config = dict(
    hidden_size=576,
    parallel_block=False,
    optimizer='muon_variant',
    schedule='wsd',
    dataset='wikipedia_en',
)
MLP neurons of a small language model. Each row is named by its layer, matrix (gate and up: input weights) and neuron, and shows model dimensions 384-479. Each number is 128 + 32 x the weight over its row's rms, rounded and kept within 0 to 255. Numbers have three digits each. A neuron's up and down rows have the sign that makes its largest values positive.
A block is one neuron, or neurons of one layer that tend to fire together. After each block is what it responds to, as a language model described it from the Wikipedia text at the highest values.

L8.gate44:111114089114116154104164131106151138080139133134097135196143170164138146120145116194149124097125149152175138117104160109148019141136166089131137153145169158138115120118125123152086180157110162179174131097142126145069133151089108129134185092102110134185171108089148138143126162138143123147
L8.up44:188114125132156112128142086136149100154134132109109137159171098163133140117180143122137150167092150166096123103113125139129100130117156109146110130145125189064116155081081131156111092133179088089022114127145090109165074162107129146188171139131141108107171183136047183071085162116148210108
L8.gate78:139090157164136125138082078136132080180147099154147095087090149120103124112119110188110134157180114097138127157163078191122136107122140159156143056199123128129129137148063145160081159115145152116130146130098185125188149120150114153171140141173127118107164135192160128113098097136147143141
L8.up78:134167115133070113142160158160140140141142210134141153128104140107132162163181160100117158120154112181137135102181173151081106083148135091072126152064175167114130126086090127092120181162203087116144137121132112115068138027153160147116121108153110174127095083079137119113128164122085119144
L8.gate297:155141145142121106142184119152159107141130177105170125075107134141126149104126112137126175088118109161132164108102147129123124099089066223167138119155152151100097138099096087163126121147166144135180121116182084170127147050111136094131126121109134155132097082172143141101102118112106152139
L8.up297:142146087150140204113081084139129116141102135155146174157157128131147107144150124121084173061099116083128123117115120196115145185132122128181137162089170136147143106150139115149156166098118180145210170171127121127116114181122087123064160069105084112098133152144133088154123074136158084152
L8.gate358:169216141146093140112143104145140061110156148149139149157172133120140049132118125150152107073075126174129102157129069146100033120174125113163137128172088123123100089133137087144083077083123130110105151129141051109059137106099124114080134102139121098120153114127107081175168179139109154139
L8.up358:155127137083124136149127133145177090073147159077064118124164113162158120129119103115081132122114088108173098172133122165097124198073105117142118079152140140104137134113078106142118111152144075144158087129183118052146093085154042120125120107147194108141135083082137138093102166135159093132
L8.gate517:095110102151181157118148112089106145107127107101100130156187147117168153105206110175124157084125132163136080120097107142135131088086182134098160148116145179061110127101183098111127160192157078085163159232131132066214070130133153160154133099111109113110150156163097082088181125082085143131
L8.up517:170154102130141103170138112088119116092179189134093194138180199130163147126035139165085138106092163134130104117128149168159122130128107152145115116169158138090172083097077123092143089132088134153127083149115082128142091093146147129149058087126082134116129113089138147102132124175149078170
L8.gate658:180109124134117075118074093201119125075085097125144092084161112076123101099114103153159167100107070154151106105117096110114142117098149118138125160161138157103140125106107162187155134162122151113138151106156147126156169169067063174111156148164105087130110130153087082165149198119093164121
L8.up658:139124123080087125169108164160189191150120090116181160110182130143123154089144186188162135137168160144145101099105156142176078189125116170144071049072102142138138158126145217118169125143132101084105109145065158119137125126140162114127135090067086154147169117139141103117160179079091105122
L8.gate788:112156130105113106171111087148083148142128164132136071097145151130092159104117106153048131099129213128124197171109071127050084137110182136171076099143185133154178143147075096137157080118100191096136196129122119102103138081174157140141153140155145133149159080123110178089126162119081141168
L8.up788:155087129095209115082155172170184076151125121145131164166185082151135093155118109096054168077167143112113117117078100111175182102093114110133169086110127184077183160150125119136086125096106154143085131142079104119116116132116144135138120111161156152139099168096080124151097117147122108115
L8.gate1011:143161132160111076104164170188150112116123109122114178143113103090061164110099135113174118090157129124063083134123138160141115098200114174121086115166127192071147127194086129135126205087115187086145124141207107135150115143078160155087119152129080113120131208155124071128153101167148074115
L8.up1011:119154098168171100119126151083154173149146174100112117179150086112091112148144181154139146109149142077065113127098175152163105142147118137255107148166093065125107097119087107126121103119150119085186104115126099116118114143096124099116141123117119058172137129100168060090135166122153147062
L8.gate1065:131169109081129178145164132139142119193177178161149069115105208113156140101127169107120145121145045118151162158125104129082085120151116145160161107106133101136147142117105104162181172181153158103102180203122128152127133109167189141105134124078084154144157130127138141141087161075133136144
L8.up1065:112096108105145148143148102132188129064105092170191113147136129166118171159168069168061151091160110085128082173125132120114130145137134166122127112083153163082178155203169083116138123163118142144139127145092096186149098157141152088163130122094138168106142111149120145113135071105078146135
L8.gate1161:158124107155182117186106143084156143136119095082154188127165128119164092087073165094112134127079083089142086148141100111108069184088130139170094142180200132145096092140139117147113153146058160142111153075095104098124136185145106128114102114126144057148147176105120107137103211109113098181
L8.up1161:191143127159099118127148155191120146157168122189186140118098095041067100069110091113093129169053186152158085117153086122152149171129143085115126106148178157078122138106169104149110084149177178082122146137151116139087093184135129072108119124097161084118086139120186073149170138133179091093
L8.gate1168:106130159088134123150149120106122140079150119161139145167155177140101078084168142084095092110107050185141097109155091129130142095125125140122160163130160167059144117175174170202094136153151109161157129124081124113115102119131081112107172112158116193102104163139147118124122150170098153127
L8.up1168:214103158147174176103102087119182094129153128135158144060172115165172086145175096074146140084109105132127077112143113135123050125102096129095159168109118093095176099110138098142123072043188141093134137106133130175132109133190138129097172120129127178088132112151142112138096112153151100116
L8.gate1195:122073138156093188148099072185139125132160108127126151052122165093124115101189107075114099100152171107062178112062107204127075130104154102147158138214129145134096167088145073175166083112160116156107105105145089151124107149209167177199126082094145116132153100156126134131104122127081153164
L8.up1195:088087136148174138095135113096091061100099191125131110118150121116107167125154114169128110108179116152099148180117106120113073099080138176086145116112137105139151086083126119119165135130124154158195124133119158042125166136176137160104152137156120152135138130148137156087106145139113219149
L8.gate1201:124162138144123170056124077118118122090194112161131139138131116122095144131144164112121149166112055128121113165125151105103131130142100142099124073125200094120148095161205062079167174118111102130160105105159111174142139100145116175122145136061098112118141134124117124135091138207175118121
L8.up1201:118129153130152117143146138102224127133152095145162102107090178201108157130164123167121084151174116175125164146095129127096130119099097131154112117108136167124137178099143123103188165160161169048107179094196145125109168176152130087153082145155056150135105117114174108135131125140083120153
L8.gate1257:093070109085096185131114088150169152129177148129127199146131139187116140125079099082084213112100096108119166141164095182112141206111142158092123075142090131137114123084149127116132171141163148160171094145112114131086082167082149127137186088120119015115095127133103126169134175135112152124
L8.up1257:199110155137136165136087088136190138156164107069142165121105137083107099130124155131104116081126137187164124192153146139169160123162157168146116075134099186116132111111134154123100125145127120170153147158161143158142074157111171104165182141082130090113151139141151120155145114157145177144
L8.gate1262:129176148188092197141128179123074162151175080105143139157100142113151160145101218144195206160127142128141109082147080113105114100083158154121108151141122132132102099176101121138117164163073151125107143072130146104146111123167155187136085059144137159126122167124123081124184167118124082144
L8.up1262:062138167156119167164133148145112125153098105119153090223123138092115099172124141091174133153115144164122098130127133094097138107138135116129083127088128123115145122181119126148140172139168129151119092153159064088121171134150142153136144093127178126119161095114121103134148174117109116128
L8.gate1284:139144100134093125141148135082087104096126095146116118113122142138141095066145140134094098097065145149164146136071150191131158084115068076117078119074160138180144085070175152144149112137134059156159143142130112136081080114194121087186139093116132052155129108105145140164118100097085127093
L8.up1284:176172105137109164140105130084164113147121130052162153132112130129108158116122106135104125037144170099108172068141203168121115150065109110095109102164154181144168105107133113119125143116100098086123121151135123166134033063160119120186094154134103106142066139102103126156119130138139133136
Description: Partitive quantifier words. Quantity or membership words that open a part-of-a-group phrase, especially one in "was one of", also some, many, majority, both, three.

L8.gate45:088126126150108159107191078129068117119153157138145187172094122160091119151099182119092118132128166165158116077135131097180053113071157192118134105100126082108072191061167090145148092163124068108112118096137116100046179164093136146088014139100147102128110129054126155209125116135126164087
L8.up45:096059090117176121167116085130116125124118161093101138159086135165088089127117173172056112189157127147136124128201101102166115086128151140158149139071138135085120129155178128107127145139080095078134103145151192123156218142058143127185045164121116153135147104138156176143150093113099168128
L8.gate352:090165148151157121139082131119094127140129096107106126078128124132167086132145115179130149067154122144105058102138133152117181153171118165170140184142052085127182098149145188115152144211131147121109128099158102175113072112198165098110135143144137098087097076085176061151160111094124146127
L8.up352:130177124092116149104093106128153154130149120127138196127113112132125106201126090094153195161104128099125116192122173109175140099141117107148146162123182101087093151133131076098146118086075045159140120101103181097056150102090060131111159093089087120132103113117126154134136112153106117110
L8.gate362:101096143154147148128124072136104162212106159113157138173161176113124107117084130105121103079192121195154123131173088117177161156133161143124146120134191120153159117137122101117140099076113205106089180103131123142148110093096155141144079134159157128113168122142167133130126097126151159125
L8.up362:135137182159118121180118044154115060145126136092068066126127168058082166134119151153072078086136169219111136094100100147171103173198115117148126142172071106150163106160146180140136126096127136188124186108007109118151098125146155155122122102105118165115182116162135122155146121159110160043
L8.gate473:091125121094092093149140054135127124171145135101180130131119068126112107155113123135095078094189095129150071139140155171170111143170112141153083169176158097106131132099121178129093113106105126152105181091058137074112115147106145165202079136118180133156129156121147123116090135154115118127
L8.up473:127115156150080113156203067168181134170115120052151131120179114144050138165071124104066103132116119114077143139087104172142113201137101094093184138161139087106091132121121135175130077117108113118126150135088183115153148158126081138199135140136131135194126107110148155110069131140184090047
L8.gate481:164139132169109115061159206188130181123164121148145115154104126124140162198102192102111083129173072142142141134160126164100167126156133139097173137145173149139111157120109110140126110158149084126052144120094142128095148107174063120164108168060134148082156110119136127137085066136141168085
L8.up481:076171110083108145098088090126127106115194145165121098116090091120100122111117125135096122099159094187148105091122081101174136122109117157147142070140100090123112032105107139135139093073106098129126159122102131149062155143075143172127158171135139119147091188201152125135216145147142119126
L8.gate600:114100196172126114101148147102145108083071131106128151125089111155108154109114167147063130075161081131153096129193112170081083125125117140103039150175074128191186048107166165142163155127066133158151141132189101130124173142123128062091139141173137145136143154078100095212154139111130097211
L8.up600:071145202123138166121132083136124067130066107153118139168093117117089134109129184140153128084121107095147023155181149152132127114133138146138074112093139070130197117171106154167154135147091154170135185121104113115079092142113159106170102168116159116135168169114143072115138108125102135090
L8.gate615:190188129068136110141197112196154168140133133096165113095104155124121171090162138150125115178181135124138181156127073126122154096156140090116151107124188176174169120102136105125128110120117179125095158138117163155147158135124132134153109159096125187106160143178080143126117076144105132083
L8.up615:129152080127137191135075150143170179151125138118030165169108146197150131117122135121143101121141164118150108171163141167135147144094123158132153140141108108121168111109100113144157124121143101141147120115115119120114130132124159153132146136149115074131140120213104050125120139147105148093
L8.gate667:160127101072107132128180148155148121122114097136113084148153105159086123141130092110111155140074152144133139088072103162143144189191169118090093157162220143102123102090087125136100131127101154134097119154125181096114153080116091136154130159078131116096123078133152148176156104208091171154
L8.up667:107146145132183107156106129159111102155116109136128152141101149150086114147094144111142097094117165113157180122159144158131191099057094171101129124133140139083138145128170136169167161106107147133089094119082142151111170214055131188105134148109089188127169103119141085074185141096141161090
L8.gate677:098088147119095120168137092152087089171154102110094140135177087153144112177106156140102083149120092135151132136123135187127081129169131173103179101071135143056099163175153106117117052092085113098067158097109161117176110201159100143130105127122073129123133148144185137117114130113139093104
L8.up677:085142129123121142124124138184042088081117157139166112149164110149074118119097157089173180101123146136146083141088096105132125111189101144142177145114155110116097126086149122145172092091134174116101170098131130130163124140109131094145055174098153097103125112155161071120145146112069135104
L8.gate720:116141122157158073111097130191134145102188085076097150084134087104122162128117160147126139135125120126130105149090157133188112114177172176128132218148152122131118093129093143140153109110169145154191125105142126120065092099194105122112113108097130111118199153113159156133116066151145145058
L8.up720:191065123102117125159104122149086160139195137148124118094115176113066118129118103046117131108114158135085160107158131102244099095109204110086120179143113229115103138150105095170153131143185115182232103142108153132069143161088144188109122090075165149183093140145145117180164096126110113120
L8.gate748:166157135170095150142133091107112146111112066087116153090167135065116127152075131107130138155105056111130140107132118143171139148149129084134136085112163106093127140141119074155105125174097134153143180139120064076106110133111147164103166061180108134126151135121125160139091147121043132126
L8.up748:121126124073135160107094158122127123134194133077176180161186132126080113134120106093076113094161082184138124126120124095116116163206077133125123123161152166132183126153132076137174129145142094148154158112090133118078114112130087131100136117131116137159133142136116173154175124165133101171
L8.gate878:074141123097133120080170091181123145131105114103161150181172063094134124122130144116125121112089103141179139126114156082172128175135109130106180138119129112112137138132157069115166184181122143158049167056066150172147131132128149140167131134122201150067122106110141103133077107083103161115
L8.up878:150173099129138131179116126147078144105163121115152116116206146093095117094159172186154111107052120187179102162142142154150142154147159134128161139127108131098155149080188095146184106140159132149127185036132185157169099133124115134180137133132111182086152164094108067184108142114116098085
L8.gate1018:124147062178134116144142142152100097128135170091149133152138149108146096146160134105101142116159114184115094180151133145181160188144098141106159162136127113138120168157128170174178080106073200121114139186106092102098171146097086107211059149125155171117161139117123094134124137140108161099
L8.up1018:097150145159144127133050127146060106107132166146155156174107151080093127154113155140147121105207141072123094154098156148202103078153105127110093138134090100159154165164065185140115119088127076122182124148130155151135134100095123113111066125135121176121114169092161090182103104164208127159
L8.gate1140:126147130091168121037144062140086133140114123103121127169155132152116101136135093124147123059156165118164169120127147133131109104076161193132124115154105094159154170089096139136144102104099167111149117182127212144111163103131152073138110151062095140129102120180152107142143058104138159174
L8.up1140:109172166146098097109110087171148138108126122120143119123133143078190124126149052122087136089164118081118136204119107056131130134114171112089113107143126165103196177138115102112174126107131118115128155173113133135156160106159088115185072166081177213159139108096165089157127099107152127158
L8.gate1276:076117145207113130181144134108047100115142114085132148087157193122121092106109131165109099110166129165080187124174141142076085122071145125099141096101170158163131131145126129169100124164082123137099101113145107147191145153074164128138104145112146140135176092122113101139077142139170129117
L8.up1276:115115171063170149112127089164127191119115079172152082132155124103119047107119092186136108126119140118088166152155092102077122210095164128117127165154087085130130148146140138136090115094120150127125127143150099203096071113138085151132167141131128163185102132136158112176100151149133123087
L8.gate1334:110128179116113097124152091107105130116159125097137118163130151140111101080124141098103118051145108156135112177153153086120079106146144212155130113099166146171179130128061135167106112145117175106082166110114173136096103144096140165088100136084120133084161141106180116117182128126102122107
L8.up1334:115203137131110104126111124094102142163064100130171164098180126085124159144088086157138110136093107132148065122140115142161122102207145076057149151100131131130199112111136132129157095128056139117176089115136123122169165113130126087116124086129112114130080172166147141124143133159098123103
Description: Degree and comparison modifiers. Words that set up a comparison or degree before an adjective or quantity, mostly more and most, also as (well as), such, no less, extremely.

L3.gate416:171184189157128103177131153183138140168170099115125086149142163145168139157116184098067124117107089126146131138122124160148081095150115145092135158148175107148165100145068122120150106095106123148098157136134090109145165139140143149190085087158123139144106175109120145205165115159169126141
L3.up416:157112141080062140152074161092082087165113142149138089107121111211140095144127132157152101149083104147121110123120166095136062106114089166122186094097224134196116141155078116111115103123100099145118130171158137096123151154130106165176148115127137178119111135074198119145154102147108094120
Description: Ordinal and additive determiners. Words picking out one item in a series, mostly at the start of a noun phrase: "Another" opening a sentence, second, third, one, other, this, ordinal suffixes like th, rd.

L9.gate81:161113079151185127152136070123048152176129141143149164171063113133143147157120140082131173130132183103164134110178109147141198118142125143077152110079084139126106119136095149102159109202158160136110108116160106121100143096092153097116131162151151171138148156114154120085145110140132125138
L9.up81:100112148123049163138125146145147191143116111111157130098104176117140161120156163114149210149143110075101037074106128172141127118057160120164105149136133188137175151163119130117103034102114171129211099163093145103122065138098061178124104121075198126159162157076102150204141193114119144144
L9.gate129:085212117110168096107080121118114184067181099137095177093107162124115134131152138103105145148122125116145133125178124132152122136140093068200146117163106101135148081080140142144095106132155144198103071124125138131142107206186116175112119106067122133115106165150149146157086122135100151148
L9.up129:119132148165091085144145148119164107147145113155130112155103158099166094162189093094139090179149200128133105142132162163147168109156146189117153082109143163094161086099112055085134131138131166156111149134161127154118090107150098125126104129071141157151114125180138146119171144147156116150
L9.gate150:153115094127141121093143098144135138111116082175125121151148175149132115107072131118092144141180160131131078127142141088179171073141070168117103066113126105118149150125111138078158120139064141165112165099116139108182134143153115162072166146128125122139153096098100139142056093171119090190
L9.up150:128160109143183165118120176163112173183080077136192117109157175093162106061114226147170194125145127104154104145140143112155145154095152178137174113074172128087194137128166122153104127159120196156085057107176123148112116138093137135133134207158152131126107163155144130098158076170155167163
L9.gate550:127077123121084082154101160141163170112101166128169139229155197150150142072090132120138094158106112072136129164107153138127152132115136092124108141113126166065091120169091117063109118099097137146109122120101101102154102125127156131088102105151111136120100112158116128098130110157129152149
L9.up550:140163131139163150157177119137105131124115147119157125083104131161126148120112101133109079142197171137205108177089093141134149160118079168042135109110149134149162139145114135066129153118130166172117070137145176148148104145118143172172073093085121089173215102159131102094146100121177095147
Description: Caption and item-ending punctuation. Periods and other closing marks that end an orphaned image caption, table cell or list entry, such as "…in 1974." or "…Avenue.", ahead of new text.

L9.gate241:174122131101128055147086096110080087103154099177168114161151127146117100097107165143136113071120127139141099113129092176137108162096085157208081141131110140126190102065066113095103152137100080104076127073133140082110147155142117114107106100155129073166097118150153133151076065190100184108
L9.up241:120092107164103095110084127130212141139167121051142155121100142100169066073132161132055120120104131110111151115128202130112155116166115141162074192154130108067196166154118079190132108133114140146098126167121130155131164159138148118126107138154109071148105166120090111149155124112102177125
L9.gate537:150171206109159153113161116170100157130061115148143163110104168129175180144108142183137148130074199114094126089120112170125075161083077125116050110142087105157112145120200127240132150128145140167180139134159129147140141147135126117086168133122125129130118165181070134104109125171140132135
L9.up537:125164076148153159179057085053124062172154156151092104138126157082141122085155158145158194114170112144106191131103138102093133195074128152177121141146168185114147137104118139083161133129184161100174142115147161151134099108168136144137103143076196145148152095135180181174119089148131154138
L9.gate1286:118060192134146088155056084134138098140100074218167199115146157172200097126139179196116184094133152117210108165167109164100119177144136167114117124146068114070229124130114114113132146107139139179140114071077079143130121138082110123162122136158136166104134152162155133124158070070127129181
L9.up1286:125090133111116125161141076079127070133129108161165165084104120160151110142133169155148122112171133148115144108090089146111156150121140180186062153152081121112160145125114068148127160095091167137092128103099060194126148188151126133141053124143108169119127114146084163141137109148148149134
L9.gate1332:137202149118082144114107141123119159120160111170139183133144137156166141097138151134105124174127107161101147133089161196052163115104153137102104091107123205156171136096146120150114107105171138108203074150135185123101144156173131118108168104071132116070129089094125107102124136125125130150
L9.up1332:135130100110122104090111141152164143121145204172100100138191096115140106138178153139091167090094103100143164129124136126115163139119169153108089156140107114108158125147160112131088155082085113129130111169120113124093131108116117138161160161068154154127161138132098150152131103136143151179
Description: Predicate-linking verbs. Copular and linking words that follow a subject and introduce what it is or became, such as became famous, is powered, and classified as an urban route.

L3.gate736:142117161088101092123118070176132169180151120101146124185119163146109099114165145144083089149132095104159137116158149098146128140160131088136115159155120091168135109106168108142116068131095090143141105089137128164075151162157130174102124117059085166105120153165137080130148128117116084158
L3.up736:150084123114079096083107106127098134170095157123144145163105130139128106115125178145075135086128124161130140076148052155109075135141126150133114118122089094175089086147144126148159134136093130142208115131129167171109103147107115196164081141044099071116116138162137094102105132128109128127
Description: Comparative and size adjectives. Comparative or size/degree adjectives and adverbs, especially before "than", such as farther, larger, shorter, more, greater, biggest.

L3.gate411:128130211127039112105111142079185140115145097108133095117116168127147109123118182129147159155136196127170053125094107129090176143114153150077149160180155065121134134070089133122180094117118158112166093116164070141129097127201184083136109147105117100131047085145148114108132168166133060159
L3.up411:078150133178145146130132117077079114143118131145061101143126118129161159152177200157153080106054194133123164170118143159122122125112164131178108155108073150101147103111127128106078124109094170185055080102144145190157120102117154122099165106070093133181100106095108119134129135098141134112
Description: Line break after captions. Newlines that end a caption, table title, list item or fragment with no sentence punctuation, e.g. image captions like "Fasano in 2009", table headers, list entries; also footnote markers such as *, (2).

L9.gate659:120155156124070131115116144162132117137100123156223116138151129144112131103107127123115176095132136127153084146124082157168109154106090142075158149141157112092107158089140155102145145142135158136192129123174094111137089154121151159131199144157160172157132125142167167136161071133114148163
L9.up659:085106133075129127190129133147105118162099113123140091196138143157151114144141071151147111125121091145142155118119129134184122136127118201088156141129132147057097155083115098104162174138191147076177205154142118172106183110093162116117102115196140128154181139136140142134155098091101144137
L9.gate813:142136198167161124143095151131161117141109115123113143073073134159205149164126155066101150083107108114142154141094087180112131164136170132147140158185103140137126105120153131162050205111108175164160135123123132205170210100181094109108142082188158179129125124136141083108110084140117183104
L9.up813:177103072073072115192130137158146095124147173117131132146132117118100128078123105143109167121135120207094109120165119146158086138137099151153166114083115174158149172129172081110158084192105103165143158200063101125133134099116097141102178112195114172125092119075141188200185083107163141188
L9.gate1098:142153121122119134129147044165095070122084136162136185090153138114086072149138140131151149096154151146207090128143120148104102119132153134147136193155133111160123118120083152119134112164090127115117129133121084209069089122167117141168146182105133153146119079091139217122084148183090149103
L9.up1098:086123176109126125088163182145154146086118153142112139131127096119152133080118113103163112114147117145161092116123105155148135118127098165199188108110104113177116168143152092126098211159193178174197143155188121123101116110109132106118143116165079080178166150107146215104182155165194107103
L9.gate1116:085136125095179202171115118119102175110196147119145113149117176092151091092131125114119107090158082163143106127157068105152124153112104181142144072130119159188125181138078115151115113126134156132170181175070067146130156110060154118144133175116098127123149162131135161204161134134150117087
L9.up1116:122151133118169136155102121152128179182149118147165148127117112126162138023073114121113147016105078140102150063126110121144141088120111156124144133087161188101154106035098132130092155152119127131130100134103082101071122152155169114119140151143055156161127100104128153148147105172115172091
Description: Membership predicate nouns. Words after copulas that place a subject in a group, usually one before of, as in was one of, a member of, part of.